Weights of a small transformer language model.
Size: 10 layers, width 256, vocabulary 2144.
Architecture: RMSNorm before each block, rotary positions, tied embeddings.
Training: a variant of Muon for these matrices, 89M tokens.
MLP neurons of a small language model. Each row is named by its layer, matrix (gate and up: input weights) and neuron, and shows model dimensions 160-255. Each number is 128 + 32 x the weight over its row's rms, rounded and kept within 0 to 255. Numbers have three digits each. A neuron's up and down rows have the sign that makes its largest values positive.
After each neuron's rows, "fires after" lists the tokens most often just before its 100 highest values on Wikipedia text that the model never trained on. A number after a token or word is its count.

L5.gate245:127133113126092102142084098152116142109146141149132127112140089156138071200117101159122063125148097139083066181091098175073133074134105125172124105085188169078122121154171160088172151133119050134137120097119144175133131136116096138061119110133069184123125133159063151107122169154133137128
L5.up245:115117114133138115178127229145154146165118182116070134116165250121128126165082158164142094091141172107140101118107134141082136114078156147107101187132145175093104091098130123130143046116154147069110100098138119110117094160114124132142150105137091117084139084144091132123134188155159122181
fires after: " eng" 16, " gr" 15, " med" 7, " le" 7, " tr" 6, " ph" 6

L5.gate211:105110190166148109087141132112166128143126149144091122107204154059092113075135203114161116070128153102141073144124119099101135162148133132101094182114150190112161129127154079094137133125111116082121080106154095137177084104142132139168088142107122126136177132117123100104105133146162062046
L5.up211:168138135141144213152120145093097136082156109188164058114127095073136105096151125105124155100124063162123041111154140145133142163093141179101130055110174156121194125129189167114158146090110121097114184139141087140117179117163120106169139134173172102120127164185142124135160123063076118114
fires after: " inv" 13, " s" 10, " p" 10, " At" 9, " to" 7, "en" 6

L4.gate185:138109136117141148094131145092156100200125178063086104136134129174094128128172158096115096135119143122076094075125097171116140162184154139115115153103159140156138069108154163125154122142131127116138126110090143124044104138087114122166115070086195175171075080134109130126139079170143156074
L4.up185:131143170111151184095048109164111147238090110079127129143134145171107125136148164168112125132147120100134171093115130123134088148149107116172166160147152070130144139162166079092141112122119092148136105105129128127138167106109119097075140097117146162123116125088103124107110047162162179138
fires after: "A" 29, " E" 13, " N" 10, "E" 7, " B" 7, " L" 5

L5.gate309:143116184122161134140110107108137085150075084137154094113091106126179108180135173123129117127128086132132161115104131171158104169110088129104149123137171092096078126104144166157120124118156091083132181112112167130111088106088121112171134119147078136127100081131171184168078137130073141128
L5.up309:178113165105167131156122147125092117151145131112089101120080182081135157212081126138084129131146127133136191088133153101149145175083145132124127110120082100137113088134204154117131109124111151127101134094142116107181129107143154172096177078126183141161147167084138164157158172046100124198
fires after: " c" 11, "ra" 11, "y" 10, " C" 7, "c" 6, "in" 5

L4.gate207:154110126125132145167098082147117133095127150112133132185126156171084172124134125074138159106045104121148167066160201137152150169088099187082104116137146130141088164176111161055145142124153130118163129147105118114176188061142100116129081092143107123090171101092110063084094117142144186087
L4.up207:116153110103151165166134103135096144093117122095160083140144173146080106149168103071134107124072152170140133061153139196141142095102090172099074091145107122143119168203184160127102167101141112147133088112131161075128140113140085142118104041144162129117184124117130100051086047127132184107
fires after: " cor" 14, " s" 14, " Mad" 10, " R" 8, " P" 6, " d" 4

L5.gate202:124141158124166166095066156114120086115129163166106126141131110182084095172147138136110096123113107142099156139124151093138083180169107155138124199140117155088093099112044102159196153176120114163130114095098198094140166074094121103164133135129161096166149100150149120164173094157134066065
L5.up202:155141168103174155131083119133134120140074197197131134184112145121067151167130172134087166106139116173130161122114138161136124127040129162104139110062143134149104148089123102120121093147193154130132109132145138186166071138104128105179114110150124090131132135122091147117141097119106193192
fires after: " p" 20, "p" 19, " c" 17, " int" 9, "c" 8

L4.gate305:145099162130072147134074126119155127159193160126177102132145138110079062147119182115099100109154137185180143146168159146138149071149141154116085152168135151152108115172094104097172131110183128124167152106090116102116185100149153112184076106144079126094162121072161146092063157100148102069
L4.up305:099127133097107144123106101157157102121128161085174145107100125064061119131061068159130125138131135156139099154122095104136137081059159137050111092160122109117080103117062121157084114105198179129074142126111117159151105110179155140183125141146120089147054140124131073076154149105083143138
fires after: " s" 24, " =" 13, " p" 10, "." 8, " S" 7, " P" 4

L5.gate284:091137170123113152151112102138153114142137191142130124175133144082110066144141085183087088131139123112087112182196125129143159170168155100097120125152156113072081130121107177091152144154194062170166235140161144110081125082122041113161139116159110146140083119136102140101102148085108106126
L5.up284:148128181119104175204131134103090096195105179133116109160135151129110146142138076163166127091173103103093024136153140112094100163142149102142148179142131126116134121188079155081184133169134027140151172187129170166114129106088117107143098111142156185166106117116097137117084162101127102162
fires after: " e" 24, "E" 17, " N" 13, " E" 9, " n" 8, "W" 8

L5.gate23:161120111128158122122102148113139116126090103176114106161105116112100043112092130117167124090097124132100056097114127179105125143075150105049060180117144082089188129177121107179131185139141139081104159098113144160112124128164146107120098133161125131093142170118105175139173175161130119133
L5.up23:125111075110103146120102140131154108098047141102143166172146186154107123105141145086193099129113138121052116142120114192125133213113121078148056150108164076129173140138100141082105100132102056190117104137126133124161119170154094152134179139110112115140138111129084097143143164155101192141
fires after: " s" 54, " S" 15, "s" 4, " w" 4, " r" 4, " W" 4

L4.gate33:131116098093164154141134096113133146109132096143094149167199108134103088154153166138157095166107168134185079150066136076193124124146129069102203149171108116149135167157079126088160116135158096058140123107163090155114113115150130097160130165123085097127092091178110153088117194133096123140
L4.up33:137088091133134096094084147156129077085098176174144143150149085145069111117100123183183169142158132212121081098144092135146126144120100154104154088113130085131129184173099122144150137204157110110158140121122162095136104162101148140111078119132097124104099094125096178149131148122068107084
fires after: "\n" 100

L5.gate224:111157124180131081160144099121121098199156114096134153133172118109133138079103110145111154097164107105071138144146171162211158191168108116135122095150151112096160100125147123147119092108160151118101177117126158089136149153144153125146124122072109084064126079097169154135141111152170118085
L5.up224:101140111150099167157141106182127142178129112138113146118178143100118143097101110060126187055175096087125126167125084097227096185109061144182150147146092056107151140178146089187107155040205152166106102137112119116122131142134151152093119106068111121149112069120161139091136085130147134095
fires after: " m" 18, " t" 16, " f" 11, " F" 8, " wh" 5, " The" 4

L4.gate208:168202147132162104100125124145144129163101175105145165115147172145092095103145130161089130189062108110146153136126163168140156134118097159155140093072139157140108118120081158103081158174114084165133096133132192104151106110136092127150132078110088149123128197112070163063111116105130081097
L4.up208:142148106084124109102097098145139119153107144090095161086138146144118110110102107189110161157168107106174123120144154161144132124116140133193083112150140122136144132180136149150125180117134068168151188132166095093124153107077118088094159117076153103090184190171066096103108071145110126085
fires after: " s" 17, " n" 15, " N" 9, " so" 9, " Le" 7, " comm" 6

L5.gate9:159126077092139071143144135080166146187115166112092137107089060137068063102090161108056140125137160151147132150096102108136111144083140122126165144150161146101153133145137115103068128167163099086223107087157110116133111219186161125105163154112096135178189146091113115127019122118137115109
L5.up9:120144133117063095112085101143105170111186134160109122179109091142133083104126100095106151128079120074144158123105140110120142126133162111096156178205139156155136096141151100077080138152151149153143081114137065116146090106146128137063122076116131161184144126088101139181075103132110108083
fires after: " R" 17, ")" 13, " J" 7, " T" 7, "8)" 4, " B" 4

L4.gate75:120106129191088113119081172128152161177077152153120111115097088149172112138125129113161093141097122137104088092090113108166183123131121117114169143088133128102102140127171091147132136119154102142175163145122114130081130098097096130169196196109144164088108179083106140157080111141096173073
L4.up75:087134129191098133167048130112166120091145211157103109151118140158204134074154094140138085117090109140143084116106120103129157082158146059096121140097099132117133090127088130100140144156098125161197142139062147124113100101093124148122188175107109145083127161119101108188102072154084149113
fires after: "." 43, "s." 10, ")" 8, "ia" 4, "es." 4

L5.gate46:120135148095190170133145104107109099148110151137106121207128135098196071177115089116091103142139152102065137128073147165110187151130091112104131160093189138095147079130129128119135123080165153183132125156123105115108123129134078129116161187157124149110104132147075166114110185103099143094
L5.up46:152119088141105159125098090158140138093102159179064138169113142117186103134210130118129124157112127082129133071190140095118150120090195068067155147108128101141191069129122159162159124087078145105166115116137168111192099057110142144137126073136125103096093107076115084178141119140097170115
fires after: " G" 13, " c" 11, "g" 11, " C" 8, " d" 8, " st" 6

L5.gate310:074112140139192133099160092178156097130119108121118136137081197095142135116118109107056139100086163114090113104093105105131117132116046127180134102138130112126146083134135107120140130150115057145118091178106107100119073190189175076105129125112115094196133116142091174181161158113110173081
L5.up310:132167136120130178122150140132107113131090134139144106146131196141131143180103150155139182141120111121170115151148144100076172181089102095099113143060142095158117118142169133126102164110133103119130165116134082073094065086181158130110116169117088103117171191057091117076115110098123156201
fires after: " (" 26, " re" 9, " C" 8, "er" 6, " c" 6, "C" 5

L4.gate279:113107131164097136137058106172142214114115154118097152098169102087183088154126124131145108127077088152136101125178123076104154128190086092142083150067134125151128094156123129101191111145167150133098170098091088108066114074089117086120162159107081123131148136094168123154106123161111129102
L4.up279:115081191130166106115113148125125113120116150113095106142157105104225096118099150149127120161081087150161150112171127140116125103123129092057115112091127127128095104117108120108205150125117112167134092144109088153139086097130148139161136186166135146064065163063125102116110085104088131133
fires after: "." 57, "s." 6, "\"." 5, " a" 4, "es." 4

L5.gate301:125100169141149085080134136072159123118117067148096110159096127117082150167143104049141140177093166132106066158150118114141132137138096118201125124171148103108070118152123139148150185131135129167103162094036140115118095113129118103101117148134096109105099146109066107115093065125109092112
L5.up301:065166110113179122098105132146112135158151110126138177112192116147109130174108071105146169128135165146126102138157159125140125138183108159151121124137126134128141128135124163117083127135057106132139160092151117065132103099134091104103106132110121172086110137085039197133118129091123158130
fires after: " s" 16, " st" 11, " w" 10, " f" 9, " H" 6, " h" 6

L4.gate70:143118107155097119105143099144141094131160103184119128121065152084115137178149092108160174054116141174134106159093084138116106138105085170142106185137188137144162121103157115130129116140118154115116147145095106104139177105128089194151125111097108084129146159181071140121177157081097155068
L4.up70:148137059119136149085099118063174113098110095102116120108163123135156132115116111070177145124145115107173164139106133219140130120128129132136096167138192099136143151117122126119047125131102122104119105115154131158138119105111126155155126098143076099111159121117067165096168153133080191066
fires after: " s" 18, " gr" 15, " S" 10, " F" 7, " H" 6, "w" 6

L2.gate179:169156092098154112124117110182156127089093141150082136182157123159121129122096071145122101154124187138113116147165146089133112162158104204123130065092114138183111120132128099119147130141166211062059129122150043117128150123123131145159149164159081155131091119216145100096188181139096144136
L2.up179:133151107122138141117120109142189105132166123146144166159093073132132117073121080174161145136171154151154102093132121094083132107114158152114162083130131120136160122167079118065169168200161205129123075100160134087123134076061197102113105162181112121070083076122157128086117125182126122085
fires after: "\n" 100

L5.gate150:104117108177165147144126086063113158158076142083103097167124105156144128133099073123101091191116138130103104142108094134154124162102100192114127153115163091169155141116120148098175142103059135135138082140077106144135110086134118132097144084127099124075107092149132162071121133113112096143
L5.up150:156084144205147099172125165122136123102124103131207126154080099195070113113194085129085194087142176088141122093192113132139080134106126147098173132091106109084149111166165163111129084146077134140112185093089123108090108124102164094092104183111102129134144089128145148106119181142106133093
fires after: " B" 24, " Br" 15, "ra" 8, "ri" 6, "ir" 4

L5.gate105:125096094201195090114091180074146144160128148145145123126159112150100169153138116112137100091147157118082147107137158168125106093144085101125192142134087096093143102164158135122172127077190136100082070170087104112120158158128040175076183194110149112132121102148169116130100133138152145169
L5.up105:082057180133118092128120145123133163139080129117176104147133081104136186148117106104110166161100113142139140122108154139161153138064101101118182099172140133149126138133166149197086193125131132101127059148101088083142141158140107119090120154131166153142171158094128172071140120118062104088
fires after: " f" 22, " M" 7, " g" 7, "ff" 7, " s" 6, " m" 6

L5.gate101:122179130085118156109121139113150081114145132119132116174117148106073052080137109123154104168160149142053113081148118163136165134142102191145169132193127132095115171075143102153135178055128089162090118133094113120171140130139157057159140172114126111175134061142087095126118113129082071095
L5.up101:092135147134131155143087147111105135114135094133133126151126182146125077148162068142133120134108103162130169143140124141169104124083150159115098140078144085117165171137117148130163093150140096080134123116160109124153110131113139130121131154080168125146112153192129147066118127084107081128
fires after: " h" 58, " H" 14, " wh" 5

L4.gate59:162088102106164118141101131092125125086111102133122131116159101140121136165099071158100121138151163115173107133121118136181122172050174195211127122148155139112106147174172053104087072097205117164146123109127116114166120160109087118079105169105185183083112192152094137167082126119080091166
L4.up59:129137148118090083115132178155127156102134085093185168118181165122149119124162195115127123142096199095077102128105141133140085151088124097132141122106116066155068132117162129179133071135150174168119131086137079122149165109097144123235132157167130138149083080094172133139107105127153120142
fires after: " c" 17, "s" 15, " C" 9, "m" 7, " m" 5, " T" 5

L4.gate269:081194166079174116131066106099173151137115083101157157109144145127112127144091099100101164130129152185158123094110088165140068136126103127151176155155101168167094127187130135106070155164106117131159140121182089139163112079119150176124112103136127111163083132119151182110181098105120069103
L4.up269:141139049145112163111124137156100103117164130077126096143092142113077099147156091111162100124181141129115136147079136127082096116158171120045139171110163115128132144141130161100108154126057123100167082118133118093101053151156090102089108133146119185145153091120137108076066117150098128086
fires after: " S" 18, " J" 10, " C" 9, " B" 6, " N" 5, " R" 5

L2.gate191:114174136136120097128072134118144130160199144135114091123170138120181129099093090157134170127151167168107081139096113150152162163095149092034172115130138173141102166140116100131154166105160079091162125158114150191125115155130066167098164113133076167116155130138168180064173116154176133122
L2.up191:097123161141127164124084115090139110146160123102129136112217147095135193124139085108140134131137155156133094173150085075128105153176157123042181052139177209165115150146141142148111116116133115079139108164122119161054091131191113194128152120153129124137157134156111097152116148133134086108
fires after: " S" 15, " was" 15, " p" 10, " s" 6, "z" 4

L5.gate172:138131123095100078150145102075193103131149127152146063098110146122142098162113090114120100131129075092100155237149113104080155159125100142091073194111154128150126127128120080054168144197136148107192160129048123161143124130149159125111091173131135100138155183060121047147172088154116098123
L5.up172:145129108073208126135125075122177095126122096177140142099143126096118101144100167139193102104106057142103109202098141131128163140132099175096104149115166065140134114139089095075130131186128086155112155110151130125091165136129148186094137162135176126133181207099120082146162173133106132107
fires after: " to" 13, " pro" 10, " s" 10, " pol" 6, " S" 6, "s" 5